python train.py --hidden_size=448 --intermediate_size=1216 --vocab_size=2361 --positions="rope" --rope_theta=10000.0 --qk_norm=false --attn_scale=0.125 --init_std_up=0.0335 --init_std_down=0.00504 --max_grad_norm=1.0 --warmup_steps=200 --decay_fraction=0.7 --max_seq_len=1024 --train_tokens=784100000 --dataset="wikipedia_en"
MLP neurons of a small language model. Each row is named by its layer, matrix (down: output weights) and neuron, and shows model dimensions 298-447. Each number is 500 + 25 x the weight over its row's rms, rounded and kept within 0 to 999. Numbers have three digits each. A neuron's up and down rows have the sign that makes its largest values positive.
A block is one neuron, or neurons of one layer that tend to fire together. Before each block is what it responds to, as a language model described it from the Wikipedia text at the highest values.

Description: Short word-piece tokens inside a word, right after its opening fragment, as in imp-le-ment, ref-le-ct, dis-hes, n-in-eties, nomin-ated.
L3.down558:478506540487481522477478514513508515457508483494461540446517550484485512524477476494502499506495548487523509532505505474486501494453542494482465481457505497418492517478481454544521481468509488495464544509478537517468472500457459466498471573505492507562476502511499510536497499528516485544486537493488521507497475489512480519491488487494548523539470547511491487482531484509568508491506519504485495523474515479492484497504486500488500510489501531519531
L3.down606:497488535467489477481527497523535438498500460514490505491461465503471505518545515474534508515495548445490509493522541546502505463518496439455478501500497458507491469472513500491492514468476507500474472541520463490569490521515505529505480487500477516481529566464508502493475483516516535521488494531489503511520451548498497488498482511501504483496489474491482511472538449505505508539506547520485486498478505502514503491530499542496475514484556497513449
L3.down728:553468501537442418516538500526478487506518452512509479475509504506540533493512497473491495512511514463475510496530488552528486545536492442494532511489512518548506523486514475443506503465511474530449494494466501538470495493520502475520492497491501519507514498543506461500541477469509488522496512490490512527486519481442453486503496490504487528522477526523525519494464528470506513523517494512506454511467510515453467484449510499520489491488461512532450
L3.down1182:500502519467480505500513482468509516495484519455505505518473491520496499484502503495477512469471520483522494534502504455465502461506516469481490523479473525510531514455552488475508511456513534508520502485507507485497504479468501484470489493467487462485456486524486519504498479502526521470478515501501470480546484489471524450524487566481545510518550462460487485494481512516504500496489505536494524532496526499507470494472526511498510533517486539462487

Description: The -ing suffix split off from a verb stem, mostly in participle clauses after a comma, e.g. includ-ing, serv-ing, utiliz-ing, mean-ing.
L2.down87:497459549519492515519488500494456481525535483508506525491490490523531475501540474500469485495499482479519454500519498481467492503498486514509481506522505496490538502487482510543549478520518537494506482440487496476511468526482501518480507477486544492489524525571515484555522494553512527505499502484488477479494447514463499532540476485461455452497487470522501481502486492526511510469484515509485440484523490501497513482502526481497523466529539476462487
L2.down1124:501518536540471506513530466526512509515509505476537465508579496477474537499493529482511485474511500516507505522480486512532483508511519488475470506511513475470512452474511452495479543517487506459486481488496505487490531482491522489477463510512502475522508501532538496491485513480496505503518556505474516456521478461481494501509453501480494498514496489500492482537494524525532509546491522534475451469472488518499525533496523479483572484502508502515480

Description: Word pieces ed and ing inside longer words, as in Ted, Federation, expedition, Sweden, cingulatus, and suffixes like tiled, outing; also contin-, Ed-, inc-.
L2.down291:483498497513501471477537482505536515504465516499496513514475546502515486527487523495471475524506467464556519482487536448524524474523544480510495549519520490477455478482496471588525506495530540478453489494502549486482486478488465503489490504499489480543530464510499514516527506477509492546500487449520479498480523486516498507509457525514526499515484488502478483503476509490508479488487494486516490489564464539527490457505503484489501451523454489497517
L2.down518:481545501522479507535522488456510506525451493523544487515488539505522500500536514507520474536494489475534530520493515506530482502497513472462460462498484499493525534488491502533514523519508504468474473460516526537467491500480479463456490456521489507482500498527520523540502517471508497519499509469488468515490473524536504461511452530516484496481455479509509522534572470499501467512488503485496442513551501485500478507522463525499507488547554477530496

Description: Word-internal piece right after a word's split-off first letter, especially w or W, as in w-ro-te, W-e've, R-e-ception, L-isten.
L3.down47:488491530529497473465505515507498501482486489510534509528484510510512513518509469509468526477470538505475480532562514492481471482513497453506485497443525485484530514496503507463525494490493506496539488492544487502511477469501545486478474474525515464535510508488426468513465545502481519516498514477487508467539494505491521511485483484501515491482479517534476501509517482483507521495485466493510443514502488478529514487489512482521489477517477527455438
L3.down310:488489510475529474523458438489500522521513475487500507565503510482483471499492488510498509481538510480460500511482495487494520463504473510525512440510527522520502514546525517456517542507550500525533500467497541524508464496486517523523510495526512476512501492507529527491488459446501477512517526489487467545478513512513494527556551513514473514472482493479481537489533516526507552455545485489477516520497518512515529481549521522476484450507480502498496
L3.down314:451534489488489515505525499482500479459467490475534435501471518472451500531537471513485517487477565528478507492489491526475485518524482494515546474515459465485506539503537478523492538484513503461481500459529520493481495505513511483494461494476491468530489531500486477493497476535513514505497504533520492490477520479517481502489469499523462508511479501478484442489453484486494560519512531469536511496483501501443501516469508477492511518531544502503491
L3.down402:482524497471487501491512510487530488474480518496530453490523475482479505502459526533514473480495520514499456461475513560456506512557507456527496457495492516510483490507539495470501528469492471524523498497497488465499557458499444516465494515543549489466509505524547471503486541572474510472507467534481485490540488506497496463503508499549474501479506474470508496504504461531527504487505519503518519485468562490520519503445515477475488493538497441541515

Description: The second or middle piece of a word split into fragments, mostly verbs after a short stem such as ch-ose, impro-ve, exp-and, also names like Ch-ow-dhury.
L7.down114:511494522522451527500471509448505482536491484496482464522493491519502491518488499471481501517467465470493445483545486500544461531521536533444604494506491501501489481491498534515469491476482472479551504483500495514531572499522506445516494528500523508499517493464537494521519462516498467498427526511482438483495494436480511504507504502531485501529504488498457501518510467502462533534550506530504534485497495520519501492525514494494496521472521509500557
L7.down563:459512526453496485507494494495483494478481471474513506457502495516484465465511477463507498502497453496511510473484485499478491498491486476463448462549493476479533494489518498483519479526506518504482533509480549491433504437498520527495510483449475478460530488484522480494504528547496491491482498532478491454505502476493508506544513514497495501511462482502506504530520519468515532499540506556521495503501553484503538518552511501489503477485541438486481
L7.down719:503457512513478551478471512494507492453479472505506488513500441499496507510521503486501424510481484492490504510476479492466470483474507554524514486515487514527511472514480511480501469524458510483517507468487538501519456471492488507473492524500545524523456527507501475522504507505516543463478499462514426512476489484435484506541535493519482488499477535500477543479473529464515474438436477505494495446533461468496485479498485544471490540525453507523487
L7.down744:458524451449491532494497493476499497534551489524518550505467513504501531497513462514516493497526458520513504448514537499524505502535509496460468498508499533501535482497501525526496468512495511471523513508528497495485495510441492507488503534487482501487503508483482486466511546522501509532500491512481472505496533494492485494527541487475487466465529509536483435518483496492511513481464532490480528509450473474497526480519484499469516502529527466504532
L7.down775:500478510500503492516506473497519497523558476532489497536502435467491480515495471486496485490514476504519522487505494496530497536524513499498521497535531492508504536495462521537478499526473498547479508523522498512488488459451447520515478545491488482539475501511512477531537468523532477469482508507513502516514546467572527475469502497524486501497464454496526522483509497522534509532510496486493503514513524527505505509509507500507499509515499495524543
L7.down784:532521458476484512533516495503481453512484540470529542530469456494498453482499472504495478507526509566510483494492498463523518521529474493477471456534445475486506448524522530480504520480482488504499542557464473489491493507519500498482454529535525494489523519435514472492504505518482530491449504511493500490478498556495456529521474510461486515527508536501517549485512498485495533519544483529512530506487530503528508534508492533489505441447488461526467
L7.down1078:461461551507502509510463508518497519522548473544489465535481481552494486480511495505524478506481488491505503522511478456482508468473483491489547491509489478479478500500497504508514521539481489465495479564527498526525508553530498542501523505526459473529518474492485500455498522541494518508503502506509488470486474499529547529555499434465488465459534498513532502531530514498488502484509490533485534511500447474511488530546514516493489492481519525498471
L7.down1102:476501504517509527448506505521490517497485516492538520555500487503470515524514457512516462502507460496494515486490485522484544543497478516551484486453459512508491516488542523509485494529483487512523483516509502502498545515570501473553492506494521499499548498531500502487488510551515486515525511493538473477496453517515474495503503473482471497470484526516513520516495542449468448514524531478497477505552494485529515521506504527485455485531520487484469

Description: Second or final word pieces that finish a split word, often surnames and place names in tables or lists, such as Bur-ton, Lod-ge, Pl-us.
L7.down82:498481536504507473526498503486539480520568494451486531536470530511470458532480474481537490470528471487528539512525476501499473499482514515486504493499518536498483491473522500443458474517488518501465485476485497525523534509485468530521507487474501496520586497572496505485489476538533504473469499493482469447510490484534498498546502505497497499509522452487460490511508490460470510495521517516532494521498450521459498518470477521472527474519504480518508
L7.down216:487536562529458478485544502502478514502552531526508471481541483493460500511507490494520453512494489468499474491498496537486504488508494477521482445493520466520509489499485503543515489518555473504474481498499467504478504436489513486497516492517533499456501498523521489522521517502535556440482505565513509532522478498512527460525527459526473545497466524485478498496527495473514514530480539530530512468471505459520486494458534498449511500501481470520482
L7.down915:470512452523517490489467503503516528495495474498516521525522494469499464475463476507523504469489504512481507494472497498483455468529530538483523554473488478481453467503530516482535517509497490452498535475493471486496478485469492504493505472524488501483504479517510503499521513536489499479528485485563486455463457501520488566476485561524473495493520473472486464515461481565503483524499490519504477501536495483549534523489508519509486538465466508545452
L7.down1005:479544500480502473517551504503523534494514478459478493484550486537509508508557483499474519488454530487480501515495490457457480529477494538509465484494508516526490511464476502502500517547508503495505518546492498478478438497515547496511498476497517470442502520503509490486526473476496535488544504515507477517476505521474518484465441503503488474479478500481480501476525530500495459484475499502503453483503535472493505475457523500508493476494537496521540
L7.down1011:453559519497466511479501531504467493575489508530539501508459529505517502514502466510498535492488510500515524506497501520524499533525529499501492523491515540498514465512467494489514498465508515550539527484494510542479516516491456480498489512529488504515544540505578518544506500495489498514484488481526529518471522492539534481495518532514423506516544501491490497489458479541524535513485478531481485489475513483507500504481470467528501458499470512537531
L7.down1015:501533519476560518446469497535522485491496461488482504490531489518490504525529525491489473493457452482515499517464521521492484468471488518502497522477545468499515478553491501437514549506542449478537510499500520520521474520488458490491461522528443500486478556497504465508491503516552464518495498537488499474494543477445496470534519449524499484467459518530454472549469474514484529513458472526506463489481528514483508495477535489483544492508495473531552
L7.down1138:486480468504529525476454454452523497515506510503520481492486490494492527533504479451493512506517497516490517484460512466494528497526503484507508486473516516529530502417513475516525444515508508490501474480484490549464509474485484471473517536486483451477493493498445538557491504493487483469539495513496475498488535490539533511498535525475470515477500485505496461538478489494495489501491509505522518537462518516467517491500515476495485504486542511497496
L7.down1201:513510489470546533508473500490550515462473485469519526523445511515545492473517505499477518473477500506471492512521462507480481507509452536535496520505541512518535519505487498460525514505508504483528479490526475496477468489528483496509507579517513474496463496493499495473512513546502540510532502539473504516530526457498471502513506484522509453494489506511494521536444523489544521490539490538466500498493515480500483513521484544504498471536532535494487

Description: Fires on short word-piece tokens beginning or continuing a word, chiefly "g" as in greatest, game, progenitor, interrogation, tougher, Corgi; also "." after middle initials and "re".
L3.down62:496526496505473479481505541511475484485456491521460524526558479526486477509457542513526551470460495528537473485442469524465463488484523509514495535512518508529517471489512487489482482500492510476545497536506480526494496540493523510459464521522510504489511492446502509522494487496476488502508496511517493551513524501493492488497509533507499456444502492506498523488502478515517512491485566502514511490528516482510524464473494509451516488558498500538466
L3.down81:482503488506538490524498469506504530484500456467498493455480506473514484505458528489478465474445468527459502494492497526499508506497493431533506515562518486481488490501502488503512503476499490519486481526511496500532448524502507523526506477468484506476498484494520506528475484517497504531453522523499494441477521497524489498449548545481521480503482479471496464485514488530505514499532501509503472522496514471485515539497486504453518471507466516466456
L3.down721:496518500523500493508470467487536525507539488512480490499520480484487540513444495528473544511490507499514503520467484529479493512492522490521500474509518503529477444485532474500496499508512513502476492530489512540470509512503515527512479460536490509486504511534509485511507472517573524583481520484502525443522478505540493483470498538480533499503480467473523475526494489514467512469490486514520501509524539483532498516471490500482488447486507489525516
L3.down879:473489466522539504452517436500537493420490526476521498487504494488522479523461512481489509540528511539506507489520492488438514529464502509469453524531496526502488493546481480493471474478503542491545496485468565502498493487518460453528482455455476557479528527495509498534503482473478480509506515471489501483501506491568518452517506496480453527522492478488459519506503474514498479465513540490483522484498490504496516516526513518505489482493513508457491

Description: Subword pieces that complete a split word, especially -ford in place names and surnames (Hertford, Chelmsford, Clifford), also -son (Johnson) and verb endings like -ored (restored, scored).
L2.down432:490480449484507511514493512512512522503527491489488504452509536543499512514472510522496511519511505510518489502456518507525506531494486483488522488501513511543503485445503491486431518472482489515542488482475528494535503526538530486523475486438454509483516507491488508494489557504507485497483487539446568468458530529465495522511521535508476529513501491486477500495498529497547497499501495509500552478482531472503488525539507504477508484453510520476486
L2.down576:472519523486488527492506499518488485505444499488519492500489523505526522502516509461524490476477544487524510489500482507480475463514511437474495507532480501473543531535531516568539476530486478468490519497503535484492524481513480488559519530510513486504510492490525495562512517474499527526482526535511508538500492489527469534499515507529485521481492508479512476503509484492541484476468513508491488488476487505502521504520455475503507499526496501495490

Description: Second word-piece of a word split after a lone first letter, mostly w/W, s or f, such as w-ild, W-ed-nesday, f-em-ale, w-ro-te.
L7.down227:513484494508538516488509530493535460482474495446519503513504528517490510541537503538523486510489497504474484534488465508520536547449497488521478498473513518476501510501512498539509506480510523524516489470495536488531506452491457511495500523503484540530502462515507532459481527468461491531476474475501466534502521425458530470525524516531469507462503488500493498494472495458506484527544486474502513510522463510558508462503491523523481498508477495493531
L7.down298:493452519512537493524514500488469493475454466490482481527492534527514462505473508462503496471505438514472522536513479519540521530466495435509519481487519544513519499480488514510526452483514479523509479484451514464478521493462472514507504464491515515417545505515518508500490503501448484491508503535484489528490490530500512497492464474482515483491434483450497465496513471507483502497504479502509488508476525468502503537469472483480523502521507492540500
L7.down558:496506543498532458497516495525515511520526507513457495475520469478505513507521532536517457491522447485471510510505515520455549444529520477501483469510490491533500525544523519523530454493490527475501487463469504506482468498458517522455505522463482477455502506460493516525526523468493504535530461476517477525490576518492547474490530518514496509499529502492520482492496518468481477526511511518513515530514557482472479541499485471474548487475501522502488
L7.down683:472498508503469436495487441506470480526531524499546486466511527452504494528489459492533513492516488469514504498463554523469507504527503555486500514517532513495517510539506483562492521545493513522481564507506441510485501514496533513464524491479547527486506547483443534543489527491490505526552491461463493495508554557497455498470462492488516476502507501536509491516468486478493461512515481493484496499476502518491501486476495527481496481497533423479515
L7.down791:481457533539508541519487539511493453505526520501527531512508531527489515505504509504499494480506490487476505503495504501529499476541534507524512496505494461537473509478518527519468499515522547535511480493493510530492492498485510487526507487484554472516526476483483437516488503491498510470502508500511503502478487509495469466481535542459479547513472497500482492495490455496514441506460512460479496528527472470522460490511481523525491551505440498492483
L7.down812:539527577557454507525480524519573492506511496481500501503508473520485492509472481475526527468537508494433528532487496538531492487523503465543475510508488506471458468498540471513475500499519482515478560496472535512541516537481468510486515517497503475523504442508524513491455507479534493506477532457467443514509480489514531483491480537450509475547468483504512499454474534484487491530484485540521452502500488511484512466480507547433527523500500470468450
L7.down819:533479503507473489487503465510469535507492484451512508517486498469480500490541452507500501523507460493469483470485493486519493467545532472473531478491522486485512505461511490486485507567483477543538499510493523507465501511494468504446522496483469515488481515487457489503485526488525462500482477478509488528488515476482474494538520494515481471504496460480485511526463473512507516564575532480497564489529508458479523503496490550476469511502531508521494
L7.down827:486504485518489520488478517493464498525528464502493498555510514546523481497519522536494450489510473522472464505486485526476520495501493532506472484496426471514444495466496492481502501491485511481485514470489478467541516439474472526477494477502497486459496511490494518542489524470471505495504475496553550516484528499529469486508512479509537522497478498535538549487467464510471463498499520462507496485510533528498504503506500497444491482488484486507482